MLP neurons of a small language model. Each row is named by its layer, matrix (down: output weights) and neuron, and shows model dimensions 192-319. Each number is 500 + 25 x the weight over its row's rms, rounded and kept within 0 to 999. Numbers have three digits each. A neuron's up and down rows have the sign that makes its largest values positive.
Before each neuron's rows, "fires before" lists the tokens most often just after its 100 highest values on Wikipedia text that the model never trained on. A number after a token or word is its count.

fires before: "." 44, "ode" 6, "el" 4
L10.down74:512492525515498510496511535497525513463497517520536529479487477500508504498471459545467512488492509494533453461485537496535481496503508515480511523513510534475490509478517488509499515486470503527535484517493454460488486507486493466483454476519546525476499545453499463524535494480500491509485513507569470515503480518570504488491481499495511520534480529530474498461537496437468487461556

fires before: " to" 49, " for" 5, " of" 4, " from" 4
L13.down63:515459506553481471452487455521549504471511477479507528520507451524490514465540494488484494461528505516495504504514494548499512493482537527487539536518500503544491516498499501513486469503494466518464514527485472520456474488500559482481460514510462505537496467492507471503476508504531460503483537483529521482506487502482507495509507485534507492509499524471489480492499518481536505426529

fires before: " States" 41, "0" 5, "CS" 4
L2.down397:536457504506493513499510498529479521538539490483503530465495514489535587503516492509475493499495502514496553529489514495508484520479471533493479483485501498512497493476477516486512532540495514477526538474488480509522472554495483528453499529509492510480505484468470521515508523468487514524492486535516495464526514523474530518452513578505464519485509487476520520466483475489525513542507

fires before: "\n" 98
L13.down116:523483508492483504515504499519529511464483516505484509487530457515437454513485499416514515527498495498530523528524460510516529497479485488497527505463464519503547500500493492480460508512477528487514517514528472503492510504499498538480506509498484498497509518511526503485532517513495516508463482490518468507529505490448495541533492507485503516517511483504434511510456471457503460515498

fires before: " the" 45, " his" 7, " a" 6
L9.down80:515486439479532510525513484511487533483468490456514534515487479554484463473524476515509537519539483502495511542527451507514510522502501494535491514537502509476494468485479524497496495527498477474477472491463518489495509494511458507483499506514546486502471491505503449469477497479517466511550535460454489523486520490507486488514534516494514476541507492495526512538498503538463520490505

fires before: "." 47, "S" 12, " United" 12
L10.down123:493517506455552548522511522517540483528506533510525510536451511484526503511495499541429521519517470498472468465511460468504455518497462514478512468473503460450523498514451483529481504466518531509513516532488476484517471541520495461483508491457513506513454527493516524510535493524507517528498489500477492532465487480526481537483471496458505478503517570544541462460512516485463502513534

fires before: " to" 70
L13.down407:486458533527500514487502508482528493508531478482535509506517519495520528545485509532431519474490525540528518503484506445540523516486489475508490522531490533509501493450477482506454495534523501471495495487510491510483498502496489489478536493520501509533543491500493512516476484508496467521448494528531474452499494498480498501517484508502466492536484511501503516486504496517502499481545

fires before: " to" 28, " –" 24, " century" 8, " until" 5, "–" 4
L12.down372:524519500494521500513512458500490531530455545545527527541513478507486489515506462531495490550458497469503467541504496495502537495520504566538517479458487487524544485545520489493527518454466538510529570474530490512479491505517558443484468528489457484476505534471511523513476493545484506496525509442550553509509521475535534499451574463526492504545487496483496480503570482496509517502493

fires before: " York" 31, " Zealand" 6, "'" 5, " Jersey" 4, "ring" 4
L3.down154:492511494511489545491487496477480517490530453478489494498466535519515488516487526505505460508519500535548510496497527543511509514528477481518505487513489452412486497486464497488552492494462503514509506514481474525474505512507505523529513541521478545491533468473523535519465501463483450481537502527506489487505458461501515468481479439468469494538481457475519510424478473507501485478516

fires before: " the" 43, " in" 7, " a" 6, " her" 5
L11.down48:468470515518455515475487538516510549546452514533543504458489528504495463535518508541531484509508508522540512536437438512504521524507488497519499528520459461474480501511482508519516513501466436531522500558446527501474540491498542527516476479504549504533500476476509491549543497493513492486471488517486492468503489514471544544555472507510518514540514503481510468514502514471478518535520

fires before: "s" 99
L13.down338:496492525465476517502515512555477512503504511512537508477534483487482500513490479486516511504557504496513471492489522543494521525549503488519515530470465503532486497465474514493509466526489499538509517437552516534511473517474541528523489490480459511512494507478499520469512476518502487480512458531470464478511508507514492512530499481503511522469523470473491501514566511497511466498516

fires before: " December" 16, " February" 11, " June" 10, " November" 8, " October" 7, " March" 7
L13.down326:517486492478489504511483536499520499477462478508557483495514489521522493471482486492576510498516478491484508497494474494507499468487511480544494504518510506461443536496519497511494522514487483512522479501510508491492484486489476465443541484483521517520499497535469448474513465519494460516524530526486546530498510446487547506479513498490469509519512494503515497489532458488529496518464

fires before: "ed" 44, "d" 16, "s" 12, " the" 6, "ing" 4
L10.down415:522463522541493472480514520499519487501462515521477473462474509538514537435497516460428541495504453504497514496469471500513501490511534512476509496504502481518498526522536480516512470538513475514512507491491487533524509533486555483528504532499482520513533459511475515474510463505490541482487530480534533494483500547471491484520490499432529497471500503514483510487440528506502474532496

fires before: " States" 56, " Kingdom" 5, " 18," 4
L12.down254:504480507486508503508522527526517532503485490513475514489484490487528538473520511624497485554526511513493468495473507502519484478543528519512468519491504518504503571521519516511511494513523532495507489517448469511499542501520509527485552457538479546514465509518489519520475486456517451493533497501453524504532496526489494521499478513504558484541469495545517524503514499502480470490484

fires before: " the" 52, " these" 5, " his" 4, " a" 4
L9.down169:500547504508509475497440481513464510499502529471464511478561530495501556474563510540507507494484499508506545533515457519472505483519491502509500491513473487461493499528468495505490479507476476491499465555516478515515467500499527490475492463508526511480480516520494503486491462501486519473499506496530489536507493483547488512503534437467477512488481492495499513548501499541496486560491

fires before: "\n" 90
L9.down24:572471506469517523532475466503510514525497512497513495507472500496479515490485469509427493521503514488528500505464517510518500490482490514480536509486474522518483522513515468448529501499504507503477483525489507508476494499476525556521506465479539510488536508500518475528516461458516450478486518517485504496513475490529524524461459528471508526522487512481505464515506525514502446508530

fires before: " York" 25, " a" 21, " Zealand" 5, " Jersey" 4, " the" 4
L5.down407:542533480490540488551511458528542475455485497474535458487517505500442525523437491519489501487530491519527533496483483551510464491456513509483482526489498504502478533511512523533530499491513457506468516479479440476511506514529463476555466483511506499478499493449519531510493558516482536499527508544511518515508491539530504503528479497475506482506506527506493497523458517499559508524491